{"n_layer": 11, "n_kv_head": 5, "activation": "swiglu", "norm_place": "pre", "norm_eps": 1e-05, "rope_base": 10000.0, "rope_fraction": 0.75, "tie_embeddings": false, "parallel_block": false, "init_std_o": 0.0, "optimizer": "muon_variant", "lr_mult_qkv": 0.4, "lr_head": 0.00496, "decay_fraction": 0.345, "final_lr_fraction": 0.0}
MLP neurons of a small language model. Each row is named by its layer, matrix (gate and up: input weights) and neuron, and shows model dimensions 144-335. Each number is 128 + 24 x the weight over its row's rms, rounded and kept within 0 to 255. Numbers have three digits each. A neuron's up and down rows have the sign that makes its largest values positive.
After each neuron's rows, "fires on" lists the tokens most often at its 100 highest values on Wikipedia text that the model never trained on.

L6.gate18:160163093090152138102160095115168157132113084115100121108122153148102158112109094130112112128138151161164103147139124131115138097108169124082137156088102095131137143147095165131137131123170106144139121144165093123127091185099115099118133150123158104140141132134132101114156131140132092147150131080138103096108105084129119112141095145117107134093139132111085116156116107195074128144076181118151112149132136141184101135097115154119087141116130130120097120158116067151139157072147149113130122130146139110141129147142128122097130138114097063111095151118126133194134174134161132123
L6.up18:090139123135138131131147099120135118108183104119125163117100109131141114137133120143161121116156133142131085163122119119111128112141157142151136151124127120126084136124158147121107178168130154169137122098160164110105122091143160126149149101102132131108142128125154148116123115141174110193138143086159139158117089125145118152145092069139090121133155136095124139163143156156116143113110155154170145141084119125088101161115151123121129103108123135138124124149134157133089128158138149168114105114111105141122127122141140106133171156119165133105166121141165139160119123126137139065
fires on: ".", " and", " or", " &", " of"

L6.gate2423:124138135157100080136133147135153149103160129171102114130090097132163127150130129148142118129111118115131130105153127156125109136145125143129129141091144115122158113105136068174116143110129103083093084131155145153158151121142086148134159162150147076123124102092118087121090097139173104145094113105131141085164103165130150157134152119150152142131143066181107145155127106145128144156139062140101120107145122077110093108136110132122144134107155156146095138150101084167157103105111138127133121108116128141134112122102120132096130076084113124112122126143122132113134135136096128164
L6.up2423:091127127147137090113110150107140083163140117121133100071119083122158118125086118114154145149123168133128116129162165148142148124138151103102146119169131134101151069073168099132123149112148167105144144118155124113105158137154112152103133077120133154160175083159122079147120115124139131166097115134145090149111134186152160158102150115154137128138135133131144127154147145128107151107173072115128109124103079144103163131113148093110075094089140127095169146117111125117118104127122113151185103145124131152114149092131142124108128133131129155122106129163126071125157098162149137153
fires on: " |\n", ")\n\n"

L6.gate352:142112126135113122156110152167112130148144112144176130095117082146174142146119116105150150146154146126172154118109165122151157125149123104089191134124176110106171120102122100178136102150118107133095109140144101118102128137098145132162163101144132113142134108123131095128140131143131109144098170140131140135132146153109095143128133135139151131101120129127142107155132138136139096151140078163112162074110144156145113134086126118144131142173114097121121152105168110119137076098108156122132154159153124067113127117092146104062165117148135140093121129155164101078126153126121118162
L6.up352:123177121121134114121125115154117153160083070124146136117127137163171134110135133126117168164159168147146129085123143107131095127176121127092118078146117102133147129161118106167137157114132124114111134161130132174090088119107144147171173159096137116176145132091114106130090172109101124178116156110126148116146117149134110117173107125136127115171152093159137087152152152161144090114103153123175143156101104134132156137100130131139130138122172136115110143149143126101117090100128120136134148134177140089144116135135109140155106113121176090147152123121125119142148092083104143087
fires on: "\n", "\n\n", ")\n", " /", ")\n\n"

L6.gate1875:142126188114092124131124118165117110139126107134124139080103095131111099164127100080175129120151108081162140122108098098098115128105181139109135142125118141152146169167145138132117148089127120158139111109102105089117089132138137130152118143114153140149097132131118128122126120134119118143157110111108091141147166155167135170109181131087130119148148098139135128132129125150098137156151125125097167140108131118140121106138174137135156156119129105142110112130132095122100110103122132121106114086119118139113156127162169124147093097129116093116106086112136136081112137129138123084
L6.up1875:141106140173108117177131122156154079149098163144102137124150120120105139148125136113114126177143092104113161092123131130135134117135159124141141127140154136152100150146150144117116153128154085122109114126133120127104132107138089156130134117134108177125118124149117104065104134132139137181145145176085104158152126107115129153158169102136051108141109078160091111135144119114121123130107152130142092138130090130136145138083094085153141116113091158117130076086104142101133112113155105117135131125113138109120169073114127122123118091092138091142128134166110115139122122128140159163
fires on: " ", " |\n", "/", "–"

L6.gate2356:117159154122154112116178089136121148096121152116083130128099111150097111127084134131109180152099094139121133150137136121115112117104144131139161089102077123104163137102124126110139168096102140104071094117168111148110116117132132111164115110102146167145154123125107134089089136146138150132127151102059110112169118150162102122123105124075155093107131138105148146100092113149095191126108146131076150126120135112126107132099143132160131154114166115169119152121113175130143127147137153098138152115143118161140107111099118169119125138114077165123118081146150117152155126130093112148
L6.up2356:141120131135145108155083141101156126161152057137103150174176087131120143135174132178148114113114099141113131119126080109134117136070136131069118137150091162146105140135129151105094132093129117127120119118173109076157143147094177159115162138099155142136112155167170125129107141101118096140127097149189130100112145116130146172134136134115139104126101099129113116091114147126141084108136122064114076101157131116089143137086111115146160119072141136143121119131176186107120146143135111115125141100127119098138093152173119104114089144114104142109116135126135172164124144099131135112
fires on: " ", "ab", "in", ":", "ik", " of"

L6.gate1230:109117124127133149137107136112155137120174079149148140157090120159107133116176115118137139140109139128135128120096130140114125101123117170119152175135159135098136123144131133149122125105149140122132131151152137157130125122131151105165120102143141094119141146065099148146097137162119134116156132110134082137116129095120117165157150144104122108088129166142091122143141138107103137131118139125131115117125140183101141150137120149147101109136123144118139152131140095141166159079152123142103113100140155139128148127135154177133119103124162134147174094154159111113161082128090131144
L6.up1230:123078128137144122118169140134102116123123139133080162083134101146092128121123140094112122074124137108131088137201143154137156146140116118117142120126135123112103112146125092089108152155086121132092123101147171102082156116108140126109125100159090144135172114125154121103126161114140143162101102137151158143085098149114123161120094086148145114123130104154086131116147127119138133108127137147140113153132153122144136101089120130112129131139149097130135120093130149137107083120157138099128161105127130154089131168130075139114114102129089132126134183079115112121059137099083162091
fires on: ":", " |", " |\n", "."

L6.gate1923:105115158128112111140178095088119132084074128120153121129126155144105111144154108104122120170099158099157125087153177122127135122124155136137162108089083102111156121130144168148098154113112125137158151148076155126099145167105122140140132132174169144131160094118162129157157147076120136113111129142130134142138196193099148115122185087126152081154160119128143141195163123173090118155100075132125119112096118127088150128073131110099129128097101117112122146156154150114117133142184132138133116144149124118124096161128120169125122150125149112144097091153128130122140097151095067090
L6.up1923:150124126141154126173139113106165138119061138124156100112152116142170110072136103117141086105102099135139133082107145129172155109150139096100153103123119107153135176154131094153093121116138128093160098136095126142093074146133132131112101147109108125145132145119106107167092098123155114093156124121106107145083126167113165151118108100072121111149138154154131127121133111134123098139108106054094123119111066139124148130119135139130142105102123142173086136163125128085133130106146127126156110155106125130142118132120148080082118119139077124076104140177134172134117113188106108122
fires on: " |\n", " |", "in", "ik"

L6.gate905:151093154120118139096120126138104103090167139164104150126121140103085087134127134155119112163143151121205117095146114122104156107108100096123135144122140115118120144124107118155146133153123132160125099138084121089133140105113105101164135137085144112076131118099131150103158159171101163162075069091115181097191122097101163108106157144122097091105145130128107148114149127141123094092161134152109106151147192105142117159166184130181123108113158113172123140118172169133178105157146126117124148099123118093094148123138112172125124138121111139157097153143131143145133150102121177104
L6.up905:107111118127077123172120140116154172123152155089112119170096160171099184103114128118145122103155179136145152121110121118128084117107155160159132117130098083160162119107093102123116185106120140161121118149152156156097100122091123103100138099152127134109147146150123123089113102118161103173116087112136130131129157103098108137124172133114106119128130081144116147125167099127136115094161160123134147123171080145146155165160140145133109103132106129156113138095115156119127106139095096097123132145127165102156127168096128136131150158120126161109129144108126109157132176129145118137
fires on: " |", " |\n", " national", "6", " international"

L6.gate1110:094134095146130156127117121124108136107091106173110115134101121102145149138086139084095107154134146119121130107106168128121099138140133110097125127143111119077088154084134118090158137102107128145136101155095134122102060159145128145133096091111162138132150156153130103166157132106132143157170099144119121080086084125109112095115145135128086110098114110103102123115183129101100105147148115136102114134151144109143102141132146202138154157140141130127136106139109110117115118112120133128110153111182163117117079133160088126130158172144142136139088167121110087094100113088128145164
L6.up1110:131110110107151083132140149146128174139097153168104122141159127136115102118154135107132119131091110141129120166161139105136124130127105100087103136118172101128142163056176096085133121084137144111141108120104102136156124068168105078132109143101129132120120142096145144133133139096166103117116162137118136094121115095128107177109188164108119109144121159138181184175107150105122127103158091142145132104134164148128112117139130180111104162109158100127116148119121114124114123115122131127113118110148159140135133107157111106116140131116115133113144126101144148100168124139091138118
fires on: "p", "-", " ", "–", " |", " led"

L6.gate1634:137120121097120166161095104126133179105157116110118165125107141167119117174141119127145131110095142122151119142135088122132172125107121150087153169145147122121101084121112108118103124112101144154114093104152135147155139126159140147126157154146164080148143098094119123169183124156134139133150148126062109087130090090119148138080103116143126073108133157081175128163136130142164127152133168132111175096117139156145075117157139165077077095110143116113150097068171099092107128106083140124158161092154127109131154104104143141131097080125156172149148134096113126103151113103161103156
L6.up1634:114125143161157098138148113131137131114109135132124115101098126148165122144093151153119123182081142112127178130146171139122065128109120115095131136098137122094143075095144149153138116118144101131147156097149116120084140131150140172125187154157157101113093133155109113114164119131146132137136147161122122117129145097138123104114088119123150118151098126164123151089189137113107105121127153150090132154098149158130151120102120108129093099168119103142136080071113137153124109118145133102135116148128136106114140141121101111151114121170110129129127116129167085115141117139147213192
fires on: " |\n", " for", ".\n"

L6.gate2079:154109100146159113114128121172091116139136163102172132132131130101143146144179123124102180127117119127150154151120162161136120117168086151112107115073107103123130091136130109121115102114123131156145089127136130142104115119134139096123111118107129143156100145188096098111138151146114098151108132112134077147133133143140100131094097091098127176136103089098131123145123159152151102141136153120156137129119151098131128138171137150170143111170125133102116080122104149127148178130148125093127126124143136164127079148101136120076149096151146087116184106150148108085144092093134168137
L6.up2079:092103121147124152084143119147131168110129112122130140112146102088154087138160139125150131150093105143123129127127099127155114124172085153088134064109145132105125119120110065143114101088135128133128158147141126154134136114139101131119144134070180139130120113147144141137127144087133122133140127167119089111127137149118124107128127100133102182101092146136059171138170113083135149161165094142122132171132111139117122102144101177093135110103162086120116086094130119111143150096137159154100104153177125100104097173105141171112131133131131148129074150124138160159145120145120121146
fires on: ",", " century", "s", " of", " (", " season"

L6.gate1477:138141117116133148121148187139153161131148123150135125073110135132138124151091135184143119161134102108100111133123147065102103173128194160121097114113122107133141135085166138139161147145147111086136158106149122139092130128088108106132143136143115145148118147185083147142145093086153097114105116139116150087145150126153138128116154152110099150095136116148122113155131184121172100148106129154089122082102116151122099112141108157106172120104157087118140146121142130118047114095117114130130109071100102113142143111142120122140123093105093156122113159106140149131140123113104166177
L6.up1477:155111151116108110096099156129108125145131173131152091097122144161162145119131142088137071131139121128123155135115128132113125148142133107105141117076115112143100123166111146154163101124150107096141126095122129091127138126125096090153115157060152111121115140116098129165140097142160136145094142142115131103129132116113121109123186124156135129154143156178132143105098139144154097134087115114164139130091111139177160142110110161111096102114169132167121109139156130137116085133113111148130126124154135102117127135126121103133144095178094154134135077133078127140185124110135088126
fires on: " |", "-", " ", " Gu", "ia"

L6.gate2293:143125114068139092155142125087107119125075167105108095158118146117155125110099115142116171130115128110140144124115108141099137137108109123107130164130123155105144119135123124100109089123139116121134128136115101106109119127112146145107106136115144115174135124110125163138132168160125117148106087123099125077136144130095093153104107087133088127138137131135127114155172158135146116102108072124147137156139156083133152124181135124134098157145121079109150135117121110162151135169153120149126137158091162092161107151144135106111138122120126090116104151098152132118132110120118173118
L6.up2293:086123121129147125172112126095094147148081153129100077112123149174126123108122143122175141153127166140124118123166133135132086148113128151116121131155063131170111174184114130118140116134146145110136108110133148132140179162119122139124179098147114121134117106143165166140131130149114126108139157121131122143163147128150118067119084106114124123115125094097115109145171129136095127158112152145133129101108114148114154139122124128102117096134101151135126119147148120189108112140109130150131178129155139163121153125118155138179104091121127164114102156098149116128115125066108160081
fires on: "W", "w", "od", "ew", "d", "-w"

L6.gate926:162150162142137147111190135117162102118135127118088150101129139155139111109116113142177159143184119150091127097111134141159072125128147114120094093120140147126133121107103172138082120133166104146178121129123125173151152092122107115132138134107121119111134115123149122135108178114108161145179129158160137123114068136177090104127146135180110124134153160121111108146160125096143113142163149170181126113159113117121156139126110132115144114144084117151112209156099139103103103122157144109105137110136158100096118149163140157124145130123146035145116148141131127131143167076114118106
L6.up926:105104126135103174101103114156122140098080125151121129112174128115190143147119124159165149117091101121125114114091150124120128136129108099147130087162160137135132150141113147134121128087113134122160150118144107125114150121136134151123126176097168113113157154147129168136121136136095136146160137119164160089093144145139108125150121094148178137160123106143136112133138103071153119124122119143156148132153186142140132104084100142073114110114126158132094113146123155124154108136150118101154146119133110118134174144158120177160155098111135156122130117117126133102147105122131103147
fires on: ","

L6.gate1382:155087105121148087091147104122139107126128132097112117089123126183157122137111133121112121121161139097141149141165088101132131116116174151144081091135110139136131147123120105125110106130133129112133141144104123157108142126148119149185116125116128147144111122094134159120136161116102119129142126108109166087162166132128156160117127142089094141147167103083140140120138153099165075131138121136157164149084070159167124136127157110114102168131148112104116170114099123141131133108122135153193103129123143085128096120117129111140123124172114088113092122154129126133119142119135150123
L6.up1382:114145081167122157140092117131115162108148158134146122119112119156135144149116135106141142108147135156138121073165132126187145127095091100086122120108184066124107086094141123147176098134099147130154099130136064083098107132152160150092115096135168098119140123140132100113150149157107097103109108148119080116104113102135108107157094091122141147118146131130134125191117162133145126132127172145146117117119114135182109120133124152132133144121135108145106137082129174143116181099146141098116115098113125127146142120081121167113158113119136147160122132084101094079091137124111128089
fires on: " (", "'s", " had", " ", " or", ","